Part of a small language model's weights: MLP 1536 GeGLU, 23.1M parameters.
MLP neurons of a small language model. Each row is named by its layer, matrix (down: output weights) and neuron, and shows model dimensions 256-351. Each number is 500 + 50 x the weight over its row's rms, rounded and kept within 0 to 999. Numbers have three digits each. A neuron's up and down rows have the sign that makes its largest values positive.
A block is one neuron, or neurons of one layer that tend to fire together. Before each block is what it responds to, as a language model described it from the Wikipedia text at the highest values.

Paragraph breaks and verb stems. Fires on paragraph-ending breaks in Wikipedia articles, such as a period plus blank line before headings like ==History==, and on split verb stems: invol(ved), recogn(ized), repl(aced).
L3.down67:475579466507484504542526516487477487490541508491488518525446567510473554494487474501521396530535555542534479645574460406548410538450507531576498588501500393470539457421528550528519428462496525503469409443453509521545559524522556493533558500480508533471510492549483489493503425516519434554
L3.down1115:487483420529513495451502463550584533491476451479553489442527466477451469555522441425548458520557487534446458583590591495501527476495489460545529412502470506498428554477461456520474563468464445418493482542461536422514601557435457547528401503490561402442582487522499469477439555514463512608
L3.down1391:485468560424504460483484512534483581438402424537545495456569443438567528521511495469488481544446544553446452566556589472527473510421500503582428520437382507381492493557546585571516547551490489507471475500606473449557518538456462517481500487528517505489467482466532516452504493512597498540
L3.down1449:496537450523512488509543556463425538470581518496581562411509528438436568508528508564399428504436454550515556544514484469541654452589479509584451557445460538468494495493533504610515290465456455495491493502460484532539497497434391569597462495439467496469558572498388559554457549535480514538

Year endings and table delimiters. Second digit-pair of years split as 20|20 or 19|64, plus pipes or slashes right after numbers in tables and career lists (61 |, 91 /).
L6.down273:513524557539547581451510456483537549482421497462469506497438463543474577511518559438581525457408637422516471464460404535475393517511573525583483574514504475548492453541530476518451507523488526456536516469493487528478381547546501586469508482520438536536552386606529543377398393473411470484

Year final digits. The last two digits of a four-digit year after the century piece (19, 20, 18), usually in dated statements like "In 2019," or "On 6 November 2018,".
L4.down706:524481433526451456510532523440572466498483407575432504534506492584488501572437517457535496507506487461483473509470380457521552462505475538451495563444502458549544459407575447548385536494464474440408472467477494527533547478500443492450554574542411590436577394567553434495437496514442447519
L4.down1004:455513486576461435448478516418443473530465491481405466405540523579396533468513458584378565503529546433548538427393346554499559461562555523519496469401379525510536510535510479391528600506561508442505496534506552514622510464492556591457442559526443459507572491524489403522447511531462526543
L4.down1378:432520486506506537502569445473450513508474515496453507522527512466594545478532567546410486469491484580433555516424346502515519543481546454439513429425424505401531500440487433387511631556519487441447523548574608526523493538523535444457485586529578401487462481491479492454532476516508534638
L4.down1382:466476603496505605612475472508430508477585469450489559509483437571609561543561540520470466414464599501489522512540427578467528533549504480484483492561469531423534463472484438443521662474501493506549433495572542545499515427600547523462490521460504561568424449625540514489487469548498488513

Number-following table separators. Separators right after a number in sports stat tables and scores: the +, space or | before the next figure, score dashes (22–25), career slashes.
L6.down1304:424453509440504516509439449418607539405537514452417480565454573502479508551626559508591546494449501533483534438610499509487524518533394566552489588450568473489526513495480564480412487500522448500492583585495502502476555480531499406438467532533436461536521533465475600461545582586504512473

Town in place names. Mostly "Town" in place and club names (Omagh Town, Old Town Hall, Algoma Township), plus word-start pieces that need a suffix (dem-o, appear-ance, list-ed).
L4.down675:496557561503434555500568549569419519485498469535538539525525459583528505519528606456470414477492537387546466461453340442615497555449482506477516548592458478471523553441623477471521544537397450478470570524589423403493571436505503448487543506506479466437464572454452468435491504541486491386
L4.down1118:469542498590495402462535491482507512481584450459473586533470472533541559458532536506479544463587564476405467521442386491480561416630553461407514429481495579552535506488493488512522590511468492559486479561509557377450524442478531457502459436519479492540579468313538556537547558504505535502
L4.down1293:503518458465514497480404503552560575370563423551438508561448430508423454530435504415594494525505483546505473498494442574520478519578478476487509566550524481385541404582506549589524502514494522564475541418522438524532529474511412460532561556552480496532514461521467431470541552493514517508
L4.down1493:456527586511544489501451545570581522563550503517477480571496429502400540554516598439511597492525595532452488420490397589613593432475452498476479507543482471502538457487490517518548505476584552492479537458467452492516480487520541407470534511388495616476545432477629460534477568483626565490

Word-start fragments, "head". Mostly the first piece of a split word, such as comp(ositions), fac(ade), fac(ilities) and le(arning); also the word head/Head and numbers in tables.
L3.down487:467488523483510549489510480475541556542497458492595481488531460503460407614480435488512494500498570544429455548521500494447546459505530470538452411494518547511527464484448492495520556541522556608508439405486469442530522478450495414598552482474568448477509517408387472476485424505603527597
L3.down798:509547521532485520461495506481477553477433491504531481489435465463495485521393577594501516493409510534466494564468457577452496516525521456526524491584515478543498440616490486549486490529472585533512573372554536455553480516508539449433488542532453550438487501393544513420454541512471425569
L3.down804:548513516481484527561436489415492481490510571514497500474511423448567512619437471439463559512486551477475437452530536459482483502482507462474444492551456542438517526433459515511542482555519594546552551403532449556497591430457677440425525432507577440421493464463475432476502456427340416441
L3.down1396:476438494529555467512487502545465599467492487490560416534508440560551600471562469483568512506488475501484486501568587472593453448430493494515483510495440504574562506458431491430557593599504457518510511473550585532532541459463525525508440506476491485550464510519500508424515546462519515547

Generic institutional head nouns. Common nouns naming an entity, place or role, usually after the or his, such as site, company, family, office.
L4.down439:544443476607531509406505482520568488503522475518526519581484364517482468611499525365605550485448461490504424514493411479524506503486441556486509430427364503591507470503537510516535509564478520507541460531443623496482597459386528451523457430493480539471490513392505491501510571447550527486
L4.down450:481536500720450468471562495471519502506482468494530421528484404538560486563545503378592552562543530512501444509519497533478495503457522482424511500475449498526511496439541527546522503519481467464500454513479463518487497422511473498439470484508496468437565514516502509508505522447486398503
L4.down708:481563490592514494517545496530476589519589433491484494551513351539521467559550483425606525438531534502546362403532513482554532487468470466534559436477434420510502469427572478542492524568569445515454452532472564556476549451488485502484505440460470452520581484326436550494498555437531502532
L4.down714:483489515533525424483483527524432433506466463450509484518491463568559513514508526623526438483450440496481568456535418590485456494437551495549513427398462478444509593520507531540419460515475576598477570486516542460515441453469548504492453542467514580524511467542452498432424549519493469515

Word-final pieces of split tokens. Completing pieces of multi-token words and numbers, especially final digits of vote counts in election tables (13,20|1), plus suffixes like -ing, -est.
L6.down268:541620478416525535554462460520477536495541519507574572572442517560428479457465461452526560515496506485499497474464457442481436588483468480520510471368429484521501496517447519538513467499453512541526503568512524510446564552481510536548467599577518448476442471571425599525536534577588442587

Digits after colon/decimal. Two-digit number pieces after a colon, period or plus sign in track listings and data tables, such as 7:15 and 6:42 in song times or 18.17 m; a few scattered word pieces.
L3.down156:485472521439552487522525471398529532493386460402494508477499505490527532538461476428431554530542468542556563604456422541516483499532443404468486515466533491465505440579447515436452514603499600576461483507455531555462522433504543526420529433426523619540550455457544537415520510502491470546
L3.down448:540450438414503517470501446560518504479453590485459561408502467534491583467442528550508562494456484469476437554597430587521457409488524484479472437528508582577504430507521534601448549453543493474492506547507543520488438487477511509611535424497467553482614582496495499519423552463531450426
L3.down538:509499453614483510500494467447500569524444521505556514538518492561462541580627481484523479484512451455489472500445444507527448442487501556483553448536519458554495528439512479518562550521513556591519442460422477435526523444462543582524510453547464426552518557496490431462547582465580496478
L3.down901:523514474397541460512460482544495554472488444539381515488474490519470499526459510550579568538491456496596572498406473506385407387451514497516518413510466486413578479530590521545542496489500449527560465465527610453488497505508635545423513508520537548534495540577559506571471499441472385491

Final digits in statistics. Last digit of a number in tables and census text, often after a decimal point or comma, as in 90.8, 2,719, 46.8%.
L4.down94:484429439417458473558494582565497506504465449474525487500458538522472471514479417491524556517488473484553584545549549458524510503564453508456598513465444507589470564576427549513426547592447538494486495540622527398521546548532491483538557513524531494492571378437535475533408413488561484466
L4.down334:486502552457527544514527411632484571528461500512487472448586483575497488467535526553591448442443444523497418481518558480452431506561369424459523473541434491496489489463563494499526492377552609523481463490506452416475451417556434507419425441524452490448577479454401564517594575436449515442
L4.down564:502473460465461490473486473560525430550534520519534528427453574462456437466444576506573497448547411509544491452554516554489489539552419409493530507599419508488473510487561494457542568547496537468471397546430448467474460506523520528514474439579568558461451532552535516492508505506557530459
L4.down1281:460482571507483547487475495470476501534490439501484472474524499561458427516519585591523557525483490395503519455564581456406491545505398435459536507531347446500484573526442488466507481442596463509540460406445554472444478406586535460450476554478483510425491591469624556512424418591544530495

Word-continuation pieces. Second pieces of a word split into subword tokens, finishing it, as in B-orn, Sp-ouse, Aud-itor-ium, comp-lexioned, mus-ical, often in biography infobox fields.
L6.down1077:470551508499419478500413456520510521463437495401579512500417548575480419490533536605526426469518469572580582470571445487436561575481547462478449496514537487502525435562528590524552497501499434512514578515478528551474458544561517475559501416542385515479523553550424502522514623572511469493

Incomplete word-piece fragments. Short subword pieces that begin or split a word needing continuation, like word-initial C, N, X (Cheng'en, Xiaoping) and inner anc/uff (Buffalo, cancer).
L3.down207:410430422511540486457508525531484505596590486477490551428529459464453471442533521497629483506399466520529467457602488479460558495482554527452460477506568483444573521526492513474549581494482517602523543459510482528448458459522530505576478356506545453450505520445549496538533452500444598640
L3.down602:474499532501483484470442558444530404517499493489498455444486497601483529457483568487568553550471473417434488518501622430543493476614547564462497545490465497491480489491514536449550468507549451445435528484553525512554498448468585472450430502391467546409273541501725528532497548483540569475
L3.down818:512516536394423392475435459548535451532491522520532463488429445482490525438445455419470518480518438430466580511541451443571643552485533527575442421506455395436561573405516592457499550541474422480423527482538516467566441515521512422629521529500504541439401507559641503537382498511579563434
L3.down1196:533501564376428482483513465488524532521514356459506400534507570498453519454417529495461475513449571439531474491449399586482500460578426491494464610542452541453477421444426414444507617492450440523538552421554457584553521499529572394570582503570407514475532496551527507460472485538495492464

Numbers in statistical text. Number tokens, often digit pieces within larger figures, in census, poll and election statistics, such as 34.5%, age 18, 1,961; weaker on scattered words like two and and.
L4.down253:477459443507465588479535515583479521485454488362461462542431500484539476451504584489494450540513565467472520527577510578462439492539501509380416517608400514499495441452523507418473515574588503518505489561477468600463570534538528488518493537464577499487354562538573474421518548456509514455
L4.down1264:405390500489485499559479474485483477524450590523469506467540444509496494512559487398539500547448515506474540541484533392442494520481474524548548510504513583476463419462566484450501458491594532518556540556529513406458510518512502518525471578506530449569570494612486476488417512545485558550
L4.down1282:471584517516471480446602466475462472498472618537522499486516404529472586406420512470502472496483510393470532478481467471497482377496489450470481531365542546590485480458504579490471526528422510572467498581560540433461454474463474531500548493540526502565497515501567449525472498624471448435
L4.down1313:471465493545486423525566556515544461540523579499483417444461438592521534498474440495467669448505444509482504546555557525593583501477526446474551495459439527503422499523468575391538473567565515502439463551465564470576488614561565488522493423463539514506519481468499447508512635479459467499

Sentence- and section-opening "In". Fires mainly on "In" starting a sentence, heading or list item, e.g. "In office" in infoboxes, "In 1924", "In England"; also header markers.
L4.down110:469524499501373452502509454467543543461499420466397497434543502502516474474643521466564462491524462457500471590529549516444472540566563375518546447574529483552556534468522516431538547451505538543516450512492525535468480520506457468579482532570584467479563523500565491361535475416456495630
L4.down222:519546456479391504522490503449580487532457457540518520489499493519550515582569499467486459510520482475403477545522583475514446579473536550456543474506536446551496476484566416451525585465396456489547485501462493504481441482423508516482466609532574563534570432473448491483537557522454455555
L4.down662:489445540589489465508459637514626502557524439508570544483487581492516608498587549548558500471521444494508459483479385460503493475435600467567535546565631560572469528461504537429526494450454510466531476504461606458458460457485528423505557618439454596393527487486500426531455490568632594513
L4.down1487:569529519595461526473543487398499508432494456488555436522502514594484465549538513532493556524604546498336536480490460480501539519457523426524548553573534487603523452492491384440482457508494472465577480510502468521469478468417485459473484541538557439511502521422390413547436556530608481467

Final head of named titles. Head noun closing a multiword name of an event, award or organization, e.g. World Championships, Film Festival, Service Award, Armor Division.
L6.down12:520492444475486478430459433537465478545506463422511459569547478491424507604547420514604546547540489524479523512495550444546470467553492566540565536488509492418504457543519546456582527548496509553604493463489426519561510434575558507484399498587375459462482516550500499592567503439429452421

Music track times, charts. Mostly in music articles: seconds digits of track lengths (6:42, 4:41), prepositions before charts (on the UK Singles Chart), and table or quote ends.
L6.down1153:556435526482499473452447462555469487476542507461525422463447390518516479426497523422515440425452476460470487512538493457457497447527531608558490480454549556483526521529509524420440525489503477474544523548434528533424482422479515464468442497496552540510501398511414358476533394482572487486

Credits and roles separators. Separators (|, –, commas) after names or titles in music/film credit lists and tables, plus role words like produc, play, record.
L4.down56:487534583475508500428535500547565561482536496555466458473471491641452561583501438566460537557467605559578520567483515523603540468446574564518532462480530502409491516612591538521497582538604487561436417455463539579482514563506515495454611549532473485549597444421490374436457544483520468649
L4.down474:517476409490491509443441586579491591431497463491547505499483579448585639463605557482536503526454379537555521547562531513437516490582494392433384417508499458502537490467489532464472484534525507505483598463499595450584546456487476442545539538495457542509501458564501513521512559504482580530
L4.down1033:541523619480536446417481481519520506488502532515435444535452503497481449597480521453542498492561514497472483585523547448615534495517476496490501492486499518441456483468568527559517476481514483484493559456410543421422585499351533503444575473407457556476533496500457626527490544496647422576
L4.down1477:483512523357516518493568562453543519525548406480471552483460445485501434445439435417620464458519485499521461492467511567542513494490499487484502457483537513449503483468483496467495483456580556344526449535419522388433523470474470518507523489556496432452595489504497481412514556516584537493

Digits after number separators. Two-digit groups after a colon, comma or decimal point, mostly track lengths and vote counts in tables (3:29, 4,440, 12.89); also of in one of.
L4.down239:462582566468497566476538531495458539520503557451503560447500466541526558450539436485612515404414585489495497535586453415502544548416527511361544517490465523481545501481448497459484566623549428447626411535453483513500467521443492461509488456545507493514479410495475455444464560434496453486
L4.down837:480505457483437465476544506483522520467475442451486546519536575490486488543569510530515505536461548485518633624582498442518535531430513496407507447518542463515486439539480450598479529604505531541482505522541420434464600466408533515471489517487503465438567547495490542427544488516533459517
L4.down1500:502457549550464478508558489491484505401500430444531418545419448411507592530497498479493496506504437466466445520509562513471523468516396586532538533509538485484544528530515561504487519478550582469460502558448574451541471526501415519523474480527413507474369488537478481461423566523416529512
L4.down1516:498519507452389545578523454475499546548544492551565520538486459532478580441515525563475488438387508554529503523531471476510500615592480407565513500472500481510445491495511467455571621555508575437445522566463543348531463541468494517486448426645502464533539478501614486489553529504492554454

Signed change in tables. Plus signs opening signed numbers in table cells (vote swings, goal differences, time gaps), like +7.6, +2; also up/down prefixes (upgraded, downstream).
L3.down30:555482529423443550542508571533471462575550500468534501497516526546534550440469519463627533516506402507403482469563441469503572499642473509486397521491562501434596497565437484512503543548506368491497467524478522512560434444504486506530552441528527511495541443419415546493475449547445463498
L3.down856:485564502424417458534577545529478511498484529550438454491487468463593496480480519507484495557447530478495558528566456563387467523498469505480428531535499499559531504494432467530583451540522462483503461467616530577503474557549478513457496492452502492400430454484583557467495428532604525396
L3.down937:538538563524516564518539527430476588572467593511533518489593449476545453516458554468561443446502485416547464528485484520547502490505479491610439602558467493544483423540436631474524520419523402483494443558516490557548561459557554519518517493479537423518593495428397526498522392415565496559
L3.down1071:514456531486519535530499493436432448530509422502552515470438426470409371567514516507577519574527535523554556521449475560539551509598468529493485452538492548446574418467421513578598533468572446540522524414530476496400559515511449447510439437536489523465420509437624456497559475429565496581

Track-length time colons. Mostly the colon between minutes and seconds in durations in album track-listing tables (3:14, 2:25); weaker hits on table pipes, commas and odd word pieces.
L3.down386:506535530477515537482490513591425455539529538537553534477531541414608460494464520534421517416496506402469490539548498457450478566441530544465505585509466497484529519561453470491551490479514502446516518497520525518428566422401511501467516449571523458543460535450535531463490544479544483440
L3.down959:445501580494453487507502524520450521511577500579519493505488590518518570396531499534462627487536498518439546453436526484462543543442607565646574549496511473581494504554514495556487531454567441441572501606510500557539447436543487424545465482531544535516483673496571498467502498503477549467
L3.down1175:580514522384489488472458561518445460444491508469543570580458492483519584472470434551526544582451369587557409495485496470544447495509596538499410532529528525462530462532499572457581517510409535502595529529456389541474467507423574520531590489494499557508524504595487532525491540443485457461
L3.down1352:468479477412496491455507470409514426489483537513424466451484546493485519472518500553560544525435531503390469489516554499626429480527513487549494419521530522564468523584467500512552413542570591441489571425448523508614552487486452462511440509508468493505509444429526458514471448538510465488

Word-initial c fragment. Fires on a split-off first piece of a longer word, mostly a lone "c"/"C" (c|raft, c|odex, C|indy), plus "anc" in Manchester, Lancashire, Nancy, and "law" in law/lawyer.
L4.down935:463444497529448528493439357541471457559443435500570487463447468481472497461526502538438554574544509514489532523470496416585587510584483580532474459539462426498511431516507422485517456519530469513428452513441513562537536507476551499530544570550500494362431545474655485512536524513527609454
L4.down1056:483517562468495466518477440568422408492477467519541469452444484539466552433455495552445427538440499521548526450455402433478493513572536541469457520476503448508518474542538456536393449560471487500514443349444506509513449514534522563532528545445413511488495430581541431499555402442525514544
L4.down1278:495457437509569559408457519544469516423436551536609571501464423479512496521430505521542507554511548476490512434514481488523537520562519459475464460532521456439430564501528476552515587580537502365377515522440513535530479472473536457454532475445524520373570465552708441568560592443526519453
L4.down1335:461466443485524512505472526463529476560545557464574417492424445539532512445487397526483578611555489481454497461447445433556545482571518475536448468494465461473630532447527412525468521499531482448366507491500624524468490448489580506470512503465474506358433566494743489569491498491550548418

Sentence-initial "In". Capitalized "In" (also "On") opening a new sentence or paragraph, usually before a date, as in "In 1935," or "On 5 February"; weaker on bare numbers like 50 and 30.
L3.down1281:479516542521512469502627501474615516526448527551532534600521455444528450555493531473522412476545589514457563529588483491560470548494478466411464511552537495538439528536524474487574515446579526471542531537564452409462564474453525430502553410485481508472483473469580561531563602496422422550
L3.down1286:440610548440547480477482556457429593465525390440521487414531564525528561490685486544485397492565555432540554409460492511440494625472486475483478563499563497510494532452535495494479516551481504519473557558558589481473547531514466486509531529550587485525495566419410455594431493443401513554
L3.down1354:537428507539430353535515455540458492451487407538504530529505447552497420547543523553474421519510510451533430442498348417580445505484434477508529599557549421474496511556491577546498487519530462567530447436546510513453508564433487562531543498428510503467620464535546538487480520546444499453
L3.down1423:519570473502427491510496579473560526539540447495548517556533478512534486486450503567572541471460540505514466500538421486444487506485475507508512477451506355586454544460525454470520438443376512585573470455498532502512507525461502539481490545563463473476453493473476510591571565516428482646

Word-opening stems, especially "met". Opening pieces of longer words, mostly met (met-al, met-hod, Met-acritic, met-er), plus cent, manag, writ, and the verb met.
L4.down752:530483463590397494485553558494441457515480461486513512514476476509448422514433484514568463359613491485514558588597394535490550546513546561436458381470495391518442481496491587454543475459496534461495479510546624493483606421529550396542461455422491433426468504478574504501404513441452463524
L4.down822:510442551478526538423444503504601495435470574587510409519524467435496411449447511490568496494534509499457375478463381623468440506378500447509486535554542384434412462524601519494478506539396444492447501458508511546504509506534514530486469558491490497491494542411404505494566453501522476522
L4.down842:490539502673529502485462531416481510446485467475507599478555463575548471505525567493463550477608510473439498575481481520482542532414531477541461468523510495536491457488467521583567558493533478473572524453368601543511586388435490439450516547473525423385475416429436530486465523499522492524
L4.down1344:498513528526589454516521501428530453541535529540463536566434458515522359523491503504480537443595499461493496540466450438574481572404531535563475518527446414577519434482529429487549554513492449421539505436501454568492570508482490438451539486438555461398411557499616571559484478543567473482

In / in word pieces. The piece "in", either as sentence-initial "In" before a year (In 1999) or inside words (including, diminished, ninety), plus other mid-word fragments.
L6.down776:550532500387473346531541383467508511513396507480498481436457452513450510453562545533556502430472550469579590566496571463413412555415512519482422493531479499568535528445541560481462468439555466479547466506521500528462441496463556484485470515639427465508564460499481468542527470443518486485

Table cell numeric prefixes. Sign and separator tokens that open a cell in Wikipedia stats tables, such as + or − before goal difference, swing, or points ("−23", "+3.7"), and / between caps and goals.
L4.down741:519495485492407510470439481507446506500536570490473522599529499421531563502495537554501499548548477500437567451429526519436489498556459452513537449519492450522544497484466530563561548445454430513549583517489500545488438551437465454522552475494498534537490551476642503568440466450528491570
L4.down1116:471475462522470487520455497473436469472397512529464576549482463453540542538551479577525473487492531447565507422403474498546470502505465484505534485562477441489550527495556453488461378453502513491451499485553556601359525497466449437450541515485466437476459477493637513448413551572490526466
L4.down1442:491417534412496519564538473429510556536574501512493519557552548382541480511533563463550555483418424534472511409516466508427569550551365474523514525572494475556521571435434458485505476470513450487488532558504603549500498494419538433529524467437585442562517581667469591459438490541532521490
L4.down1494:509609488500549549586505545444429508478471614536485458543537499453539493544631515567522443498504466422488485551602528467553463486449526509579503461524510427573486499463504618588414513487499505470484470529567550467492515432618525444489471508450543487411524505503514540502468484486420456518

Quantity words and numerals. Number words and quantifiers such as all, one, two, four, only, often after the or as, including when they begin longer words (allocated, alloys, Four).
L6.down1008:518486450493501523523575457587448528461398520474573479497531417418524486511506485496518561441438479553474491513504495509531457530486521502611467521562511549534492513549459451534439522508513570432487471541510569550404549544390559479491499537454573527538436524508639539518367542582495548560

Structured-entry line starts. Line breaks and first tokens of new entries in lists, tables and infoboxes, like "He" in Height or Heart, plus sentence-opening "He".
L3.down46:532479562481537411527433468453502444424486525451610542519564542539533550451498564431552490535415447579515492422396609415460614507542503438481404564504481475502490537575515588528428416511562500394485465560476529539516427498425570493521492587448477553420572540491493449478411491493496526449
L3.down477:550506500535530443470522528505541345508516484450470528561494469493516377581494492563428461500502565461543486473532607427463478529520551422553573537483470457562521488442510471489485552509499485560535502514508540665495526495505430514554526484455482429538397495486497478590501527554390452477
L3.down708:624496532508661515517450548529482481555492521510396540512530597510468596502542457523557546500460515527520385520486519435482510408474526411572395445440353519483400558513495536613460559565553637472485526459556442506509538542520593502467522436451474509501570534652485491557483485511476537547
L3.down1342:529545545589554523433561478470523484466536438513500562549517510529478524621552579576518526449496465567427472468490446457521469518494505499610428580508444446542487446527574538509540460420526507509513475584467597520550546436496526457510506505516465484454507500397639511519404495515573622471

Word-initial capitalized fragments. Fires on the first piece of a word split into several tokens, often capitalized and just before a suffix, as in As(cent), Roman(ia), Sc(arborough), Ser(bia), sc(ored); also on sentence-opening "As" in "As an officer".
L3.down140:479504460432510533522524499549476508470510569560563526524539545530549480428527427400420427585499482572496545450553414522479529556396513514503433442509550455451379585511538497459533406472424531457474516478441433553537505457454464533513445455393541546454554567533513470537457537619487478516
L3.down305:574512519519448479491500526513371442482478528472497476442468461458471484335503572525585525514540508403444556556501568494415474534498535569529533530484492527564557515468526511472514568416499527527490579520513476455482523521406523456497536479409515492421430477481529490459564577529523472565
L3.down700:434440467540528576530448456440505532458507433566491546547571562526490452404463459464595537563499531497496552500488469459592459450512418473512419556455451594511465492511510449348633473551452408430534481450416534475607449552443448555565473505528617478382522464517573494596429546545484487411
L3.down1041:492405480492475492505530487551596425540424567559489507508600567480407530411476450522516476582455545570434515492586541435467505476439455582454404420533459399478496538440573477491493396475526614469474515465461482515568543553381474513569520508437497518545494563470543456514475535501547596591

Mid-word fragments and time colons. Mid-word subword pieces, especially "red" in credits/uncredited, and the colon inside clock times like 7:00 p.m., 2:00, 4:30.
L6.down1415:528467557487543610476524495419497504498595419422565531491519452548546483574600486582551491522578601430532548388497612560423436547534476491506500506508448481458454521507541456455418407509448493455567499511478539458514389511520554541548547516569454553499516457549421393562571518446525443464

Year last two digits. Final two-digit piece of four-digit years after 20 or 19, especially in career lists and dates, such as 20|05, 19|81, 20|15.
L3.down492:485464594424528564521436544513482546495518509551530494522504506474428609427442574518454570481493432493477615419408507481508447431506460568530451585465591484537566488595464514521432486488567548499498495531527482571570524534387532524541445570488415493526373562457460475470460522587484454534
L3.down833:474426478521540514461498460464588550542529520573515551606509549430470546484538483375527481479449498479481458470484394500470488500493509432511531517519618478515485562497484443476497514487447487485513569708550551494475523504563415444484516560520485548582474422517420509516569509504607431527
L3.down922:522511467507508452416476538587534488572548388555471556446519512414439545508438501490528531519573449516506445458433536479574465448467463511445487514469450437452468556539554532562475524519520515555498412526444447536504500535428591521551517533507440482494527515458570463467489450505519465444
L3.down1051:442513546452462469426597423449679561535507493475510418546506568461455506512491499459450516499488448565469517511486326575475468516346420506494558392492551499446546564503547499454523580461447568616439490593433550495512472500566474453499506531554526545480467526531446516435528508472548430576

Final digit of numbers. Last digit or token completing a multi-digit number, mostly in tables of election results and statistics, e.g. 2,71|9, 52|6, 20|16; sometimes word endings.
L3.down233:465496567466415533452482575480557548506497440462551494481506546538489529402499541534524527514485478481423448443584433411556472532559443523528403468554384532480469538490541541480402482530437529506524584549499522402559497434490544511638420431480480495533477477430601533412436562501511407443
L3.down909:456471486454472475554423473548567571536485448479479401480482458507472473514382407546601487585446372543464454463458480409486580527533439456534507540510451568502434498589529525478513591432529490461500584618502538503454532515538427394527473505469471468508329463432562637446406492468615520549
L3.down1387:497466464420510541491500547553496480465487462455491447507543430533419511519470509523579522504453388483586539578455463469488419439565509519519491465486420509453447466593536548495501625451473499592568529599468511522489590411518511615493467482469541512468484441575578412427382522430553478481
L3.down1417:489509485518467500491477563540475535526451555496488465508505522636481440438559485518490472487501474612490463517551519392569553507454468559450549558485480524517572509494507626428409481438505483519504541557492553460600541574551490417425420466574552487457529570497488475528454458532475469426

Governing bodies and institutions. Nouns for governing or official bodies, often the second piece of a split word, as in council, Parliament, government, court, police, Party, plus weaker hits on year endings.
L3.down53:505557545483485493488537495498534498441532520475478534476460573508480559553467578503470549495479463433480503510468562525482508494491524498502565462536468578436386451454521462603518534530523495679546447469504468527533561488480454494411549502523549474566448512511508573437466442468470500555
L3.down54:494455512461542418552488493524471542437459596561497543517440508436564475535545498484541511506600431377373491419556518450485430473517590527544547474487527535478472548486540562456522487513530467466476515587418558454495602587489565491524416548448564508466559483526503532476385529443489398400
L3.down310:490469469522527470497578511520513536573516466496482561474458415503533543497563543486538513474524371460394491429414549532503546529516452493498486504508570482359499450540494508503450478451428541523519533542500573479511537478516418579547484549590452519444559585474496542511480526392453558449
L3.down422:468495440561524486476493554567426472533489548359498557478360516527483647527586548431503491492500491472476431506464435515581584405560523482405527484410538461477482472471441553444649569526471503607525575521436578516463473482445437452436518521450594498528556565449441387443476579446583549512

Word-initial N fragment. Letter n/N split off as a fragment that begins or continues a word, as in nick-n-ame, (n-otably, N-onetheless, N/a, preg-n-ant.
L6.down127:522545532511467398582548507497579481582578477460501490509452510521440441571477583427525457481461411480552519537573424573460565546511516460455565472477517482442514536542492538526565609558511525536485577425492475510499479454504536432555411354480493499421562491472586462516584438557523554539

Quantity words before nouns. Number and quantifier words starting a noun phrase, such as two, all, both, several, many, especially "Side two" and "Disc two" in track listings.
L3.down1077:582491502564532507541542514525485476503509614426611467400487434502527398499526540364449569431550566522523496533588490499484427470458521528522578467440515547511476467471467484564503421509539460570482471523496444521455462587550522600482515449536616452575555498491589448482426519534553503575
L3.down1185:514502403531505515469481506494445471467456588484683501372545403441539431540550521529465468420513535518523496545570497527473501452415561492493516424439576522561448451523510500542383470523505467570497563474450487433549516505534515549528508492510569564557545407577488506408435486453553485487
L3.down1270:434433515490530473415507495508520375524482514502517506566475441519475471474450388482520482527435542509516374445494436569419539432424467442564492378434524449586512502402444512473509538418570485527569515467517437457503543508502524479557503532564557495530473538463576525492500452453519517513
L3.down1362:541529552512563510487568543478457581466416529371481441465622524437497452456461500502550463511621452530542447544444622517472539495414509569487526485395394427487543435488518597445475476492579523556369486416416518551543460519564485509510487549423517511600596460574449506426490455465499534529